config = dict(
    n_layer=9,
    d_model=192,
    n_head=6,
    n_kv_head=2,
    head_dim=32,
    d_mlp=512,
    vocab_size=512,
    activation='swiglu',
    norm='rmsnorm',
    norm_place='pre',
    norm_eps=1e-05,
    positions='rope',
    rope_base=10000.0,
    rope_fraction=1.0,
    qk_norm=True,
    attn_scale=0.201,
    bias='none',
    tie_embeddings=False,
    parallel_block=False,
    init='uniform',
    init_std_qkv=0.0434,
    init_std_o=0.0,
    init_std_up=0.0434,
    init_std_down=0.0,
    optimizer='cautious_adamw',
    lr=0.00214,
    beta1=0.9,
    beta2=0.95,
    weight_decay=0.24,
    lr_head=0.00809,
    warmup_steps=235,
    schedule='wsd',
    decay_fraction=0.573,
    decay_shape='linear',
    final_lr_fraction=0.0,
    batch_tokens=32768,
    seq_len=256,
    doc_mask=False,
    train_tokens=187900000,
    steps=5735,
    dataset='wikipedia_en',
)
MLP neurons of a small language model. Each row is named by its layer, matrix (gate and up: input weights) and neuron, and shows model dimensions 0-191. Each number is 128 + 24 x the weight over its row's rms, rounded and kept within 0 to 255. Numbers have three digits each. A neuron's up and down rows have the sign that makes its largest values positive.
After each neuron's rows, "fires on" lists the tokens most often at its 100 highest values on Wikipedia text that the model never trained on.

L6.gate372:100132114173106183180116102118107141105098131106140152124093145105087111093145119135129112089131083126111131126104118123140131119122122151079120104128148124115141108131093146188106105106112122098138128167132148172094117129124132144166119140131134170130093125158138143113158137130164118168092105124153113154083135102130148148122113122176118130155103124111151149129135144132121130143144121134106074129115156119125139136106098181113165144143105143114084140091090128100132090159109125096106147096088067125107135091100118162154126116118103086103116185126094132152133101103167110142
L6.up372:160153086146132158116128152138137117152104150128144127136114087134105163105151118159156117106161112137094157095140118171068116062139150137149116122123149133118081119133174136124128101099166082110155156156135158131127107143110099086158139119129117127154101142133120146154108136130145139122108135113104097113127105180112118160162104071114138132173078140106151139132121067129090153105168140135163107127115149158111110153136076156163169158118173112159105120112133130141092141119142122107137103120114142100113105095113125174147115140139130139150097168102107143118144119126136145107
fires on: "p", "b", "t", "an", "g"

L6.gate325:107154120160114076121103166108150157133156136128125157137133116159091147132127119104133119195124137094114117132122153164142131123132114098108151122132180140137117168149134139113124128148143091118102129133104140129145175121128175122149139070092149121143127140163134126122103141141141086108113160092115089126135144125114120106141176100135131102137124116179106129141144156124154103136124111109124154139120083087111147125136153109131096134142137101175126125157090158151116148156120105114170121112099117078105088117135131152140131090110018101105094143093135115114114161161140138124
L6.up325:124080151168114129122099172133117130130141123153112138183113069124121114146106138137146109114148142142150120173133095106130147161138142144096114143070125127168142184138172143135139095126095089138175149101144127113136121111131116152126141120166140081133110132141153126117114147116106121119156156146129121108148146153122142110129175126118118160188160144163133107126138109132102114084122126112139082141150102135139149149170099100133132115129177113155126109139143064115159167084117112153090179117151126067137124156149127109126152093106126101116167124132105109154107131128120112097
fires on: "ia", "z", "i", "3", "ord", "a"

L6.gate288:143115128075122133115081128149126132113146162091146143140104126080117112088134124121125162102122129151101104179107157144110108140115144150169162107157143122110131123097154179125144148143123103097117111125157150136147126117116106146130150095135164094110091107139115131143133128109134079154096125156175173124127155119160173145104160121115137116116123126193134183124114140154076114132130125127134084135122203124115152132125108149130106093095089140116083122143109163121133091095140139060139150120112101100134113119132154150145097139086128163130153133131112109133109127123174122116
L6.up288:128130114148172111146106092095154115147125153086154151118136132142104094130128097118112116107116140136119080114138145118134140098107123130135105179144162143117148101148179098155121128124170108146140143099118128091109127097107147156132093087101137105112132108121150173124090108150109156134109117148098129164107108121107132109129144119112130135098180190123135109129115109114146140132123141098094142089119137139115150114110125133101094138141118120142163109184173066126094143159150114188118122100114172132069105147176125121127161134102138161112111178118079169133131144109124118150
fires on: "ter", "her", "er", "or", "l", "ect"

L4.gate102:114099121126135134113088149140140154117164186125163169156149093107133128120122120067148102146092142111171138165101131102120121128138129122151127113154138124177134135119127146196113141150133150101116117138161133105147140149121179113132132129118177103091152116111131161159127157172145145122146130178111067128116172154082118122111117123153121107093162152177161198146142125128105140125153115137107148131116136102114133140133140126160087124137153122138150127161157119118124143116152151132160147108126148148117148136116144160104149070159137143095171146106133111155106140156173132137
L4.up102:163123085122085154131096151110068123141126144139134125134133109138116144115123162138089139143123149197124128124149100113154154110137130104109085107115142153102147110115177127140116118102137140103176098153144100142147123090136107134091149155124136080146085162160137148103151140121147117150190133179132144145115139156142090110107126153160099171139119118147169122108117105124116149102147124109141124129113089093098126123120158129173104144108145100137170159097138112112108118141083187118134155129151145164154163149160099128091111110109122123121095100173110130123127121157139158149
fires on: "us", "ig", "ord", "is", "z", "s"

L4.gate220:109093098157130143101129156135147126119123119125138130140079078145124145106100165065125120130135114095130127124119153189112175122144167095108107145109148080159116166162096163134150120163104129123155132129117154125123180107118082061145150135126160120126087075122122181105134153133138118155112121144118125167109133106109164131128117131101136155143127128144119150102117190122110128100164124147129093114123111151114116136122147155156097119157171141132127118156125136143103120143095142111130153084100123135157096110112162133134115119142067137084135123098119145134141114186137140127
L4.up220:142117103118106127112094147138124144132121166131101133133110130156103156089146116128104133181098123144097091123130141129155127128149127114082119061154111135126164175160104144078128144109134160099098135118091101137138133106193134117099132146130117141159130139079124130121152153088152144124110158132128124120144143164128127116142163155145142164115123133154157092102112108115095097113092138116131135152128091126136118159130101163174153128075100141146101143117139149138105142066151132118106163141139130082174145114129148146104068127125135162161121139144120133116147184083133133079
fires on: "o", "a", "3"

L6.gate81:171127116152101200169116130092149124142147125157091136102118078137121140123117171118111082164120093112132102068103122158128118098100113115068137096089148096144150116158117135126147100122128100104102189092118111133158119118176144176117137110118116120171099137110154113120135128157120140136085132147176099132138138129113106118089127099156098148104129140099114135151107094152118105115114149124160137143128125108130110124120068137151197151139160120102130114087118128147139103146145135125113162136130137149152152138146143177126142130119143098136130128130103135178110130155137103129
L6.up81:138136083138128086158141094133152155136126128157160127150140121152158154118081132164106158127154122140158149136100086161189164153136152106158124078125145137101119113112133151127145155106171161160087136129114104116105153110136176148106130108121136143094093136118102117139176168109173117129164123129089122120118119102122141135124111133116090142100100132147095153144100124138109136103125117126147184158110123088128153133114086141143143146171120152127126133178155134131138106125164149145134078090153188082125156095120131126117134100130137108151155164139123099093133155125134170144
fires on: "g", "'", "u", "a", "on", "am"

L4.gate313:126125104127136131120130159058144120149173133095136136118104096128125112102144147138144082167102131127122145136160093149094128142168103087126132102140111109170107143144084126127129154144110132124101161102137150148137103099156151128098155091066123110179122152098102162097128159124113111144106156143151119174148111146120158128115148145118109111122097189126120119146179112124121133112130154122098124123109129159146122094102080152159102127140112128105130134141107101095149124144099130101151134079136126105121162111168118073129097080137086137112100113145119125136135181148091095110
L4.up313:170109111126142105161121140127129114135172137140135117119144146116134110085132134127143111144126118132142130167105132139149180191153143096125153111097170136086143092119126121123095112123123106123106142126137072121121102142119139119079095098135156088139117162129152142113157152140092093096128116072069136094134114136121145082142183170124132172160125149129125093074126126119150112113097112127142114130126123128110130145151120104096086156091186096143115141139113114196142113112131120137149129142105086147108094159173122107118113138130119109119135108128173161109095127101115157131
fires on: "z", "ac", "y", "le", "c", "i"

L4.gate445:152095074103122130129130130139105103153155165132064145111091146132099140145119136137123156115138122125141142094105172126093141111172131114104147102149162102114123139112087106155162112133143098093113103140143117155086172110168083114185142143145116099099129141138140122131112160134145117154140088133132114112090138115142133160141135120080116128122131140128124154133107104168090146145136125115129082106073085098129157148124095126150157160100147089122126134123129133097097127138107092104107132108105114110113148102162110119124097122131091107177115140123148113198147146161162083111
L4.up445:144135131178124127110138137148154139094111084101161122092101102135093128101124109160131133137139161110113112109159158154120120125168119148114154063073087113124144129152108115123102117137105120173077114119097127143114130130141103097122112165145113133106117123114151141175098139164152145123146109111117123127156121151100141120126150137125125110124099137107135140140107111120119141125100130136186101138120139149088141132118145129119132104102093113135146113167161168129108139082136107091154159087035113151167069115147112109160113078137133096179098141159124134102102114115141128114
fires on: ",", "p", "ce", "al", "ap", "g"

L4.gate351:090107130117104099141126150114139089112100119116088131146113140101151117094110129140135161129162066069164156153077141131108109106140204107151151097114105144165170124118154135125105135128101154089094135128165123118154089110106153124125132094147094159130132129126125144147144137119116109163173111105183124123084148127129135110079137120128180128147125118085158157141156117114130134108142114115131115123151148130170123138086122110171145105098128109141083146131125124143093131109185123156091119093100148126133090141143146133120105122153082139133142117133142107166137124141118124084
L4.up351:118137128125110146158090124143173142097132156162163069113134115107128117102093137160140114117123108138103171094092180091120163152139144129129140147121116117133126153089129134094128120119131098173108108152125169138087128091131167137227122132131142116099148145121092114143113145160161144124119160062142081105118142135122148168113164114132127129129149136090122085146114115140153130094126106120167159128168147135145130146156105124115155147094166135123178089117094141137133152130086132124134164120154142104158128104146117134120130105138121135151112135128131133148114128140152185155
fires on: " The", " the", "is", "he"

L4.gate81:142109138151144139153153135157158136148142130116133115112112085112131139129167159151138141125105075166087136185107133118118133147140151124077136125138115108131126107132116149078127136153126178080146112171133157115113138162137092112141104127135125131125113111106093120120117143145122096124174142118132123130071114152116107152134182122102172140159131135145113132097153130133163123100126131099123120145108164136118098134086097183148070143110118111100131158089139142097133096129092123098135155109132092108135117144101176148144161169125105087117152155128121168197078140129108123132
L4.up81:098167101100131148093131130123149117131119154085115152137111083136157108154155149144133118109127161148107151142117183128148121120109151149120128123089147155113104125087110185116144124122118096124153143165139116128134148130110152122125099148145148145061092149107101113092121139126153142114133121134130122154101188142117135155105162132122139123135149148193152085162066092092104145109153130108066157119143142094061118131133174125147133169115134122127118132157159099111127143135155160146123134136084155123113132133120098096114146158150144160112099176148131138148112125132145153114
fires on: "is", "f", "l", "le", "g", "er"

L6.gate452:123107171152133159142160100117150123164188121113167128123140162124146162095141173114119126093128108111121125119125140167151144106124135171134168101083146099124080107142137112117140134150133090089120098148138138166103111165151148089104134090151107109131128126096124144128144128088111139102134180133107191133136133114133146099129128111134116121130127136153121112155156165100123122108120105112139119146157124104133094155078116117106108130126166089098118161177108096117158149125124112108092124108118123112117125122112097111127194176160113099159145114142160129124110109119189119076
L6.up452:152174146110152139122112148089102132109106140119122124104167131106171131124084175154119110074132134149140107099124117142170123155149113093100144140139111129077109149081153154131075160143074157138135117145142125142123138132138122143114089112162129119137185118147157133116136161105138147172155113101148119114125157146124170102160146115119151098164138115177137154121111120162088085110127136141146158158138111098172098134155136107136110140132165126135084146105106118143107099115139130131137163135130140129128152103075090121146076161162084086154105125117123116125147159140129110119
fires on: "r", "l", "u", "om", "ov", "st"

L6.gate113:155112103119102097144123119148141135123134130146162100103138143178121154125154151128082065150129129144116127106126103134128134156065141155115122166144108128099109108109121137142126103128128124126144122147149129126145133142140116119160096150064097090157146110153123131083162136108124136118129130090154084120114135104120153120178118166159142111113147124142121110124153125171084144171114133078107094143119131069158140139131133125157078120159146140129162100147153113132114135178142139147148178138129091136124096151151146137165118135081158164088141169163076099093116126138137132140
L6.up113:174097183105130130124067124126107144099124111098144091139134140129136127114169148148101064108123134128127134145141159144151172137151156112127148149123098101124148110076176136109124162142133138125110126141107128146131121152133115175174078147092121120140157104107121117108159133131115128114158130153104115126145098146161143124132092167080151149123148131121146143143143139147087150136101116180126115169128133084187134107142075141167145123103111089119172129128155144120126132163145119118161119134101160124121122143132174146127118143133125122118102078154160140096172105146147175122
fires on: " from", " as", "o", " by", "rom"

L6.gate356:104138134116120147133069112103133096127109144143122087084134178089156116133112155131173132131170113145082103150113116135097142156142133139142133118107165134123153122114126142141158117139114106125171143144102139149128080142137126132155120092137108134079120073167140126127153138136121162120116139120143065124122104143118123142102138126105100132117145130170176136125144145150091127115103132163095096150127185127165161163098117137113127098118124155131110091123109129153167068117075123080114142093112102089131141150141149083142130156129124138145153182093087138158115142153140146139
L6.up356:101090132111146115181150128146176120105114157129138092147117137103198131165164133157120120073135102125079142124187103115097151137155098106102105096114134083161159091107172123115140162133133091124130112172091141099143090145131126133171143140121101116160100130123168117119159106112133121145124132143144145100099159171114146117127133112126126172114124123123077146138121141138105143112156131163090123139154122131113116158099134106123097106125160159084130152117111122149112102113116142067129115126099118102082125154111123106121138123126098143110150154095147107136130158127116171163
fires on: "f", "g", "b", "l", "w"

L6.gate444:138098151142108142159117139108116109139168117137102113160146137121103154142090128062131115120105094109145102150135128129175176141137139120137124089116113120155175171132147115142130172149147136123122139135163120102137171140149141105133138125114129061117164158158115109122120137128164103139119164117159119125107169126167156123119172122124150117076136164142109148120136134138153124126105116149085127113152108090154121144075088143135123129116132103091112087170158147131116123111127114112140141128102138113151139083107143130155186141145073199119129120120128153181111097139150131086
L6.up444:151132086119094107114114157105106127125071146145106140097145135103124119134139143116137142126181141164151095187125149172115135103128149128118078066103107144119121106119140125129076116142102122139139141141121178137124126138115113106153083084128163135117149113135124152125120124126126131078100180128158111114146125141094156161125148140088051124133120109159159117202132181120140141117105174134135125133121122105127103118124087143119129118118113118174097123125112135108136112095125100091167156145094136105136140144105137112106125084132092138109113141123122161149125138160096148090
fires on: "r", "h", "l"

L6.gate1:104134162120142140105075133148168093157145119151133119106100135113138136116150142121154124133135118125060153134147123121108160094143141123139143133104141166161123132160092109107124119123098079118130120096137145159116117133107135091112141063107099114135109098101129097072139137110096177166120154090120137128107139141156193115144155112108130124124190167150106161100151119146101117133119134142142104107132112148145096182107122163127150101155139101116157131091122139139109084101134147121152111081126098086136116120102111111159167143152138142137130144122134175159128095098143086127
L6.up1:129127125114151155117123120093116117101093152108114104066162133116138170138111146139111123107139127077105098113114139209129092108148105110155116096123104087076123122118144127182135134094147150160105131122133139113115092136142083138114139122135129124098148117137123102143115143077129153119126167113120128128117130134089124103076103131111095135107121164121134082163123103127110161141120119098133127097142109124122082148154120092082144140125098075153079101137138166168165115131164184123174117129086155122145151106103140116153123127151119152132156114137130147170140117124140120096
fires on: "l", "r", "or", "ro", "le"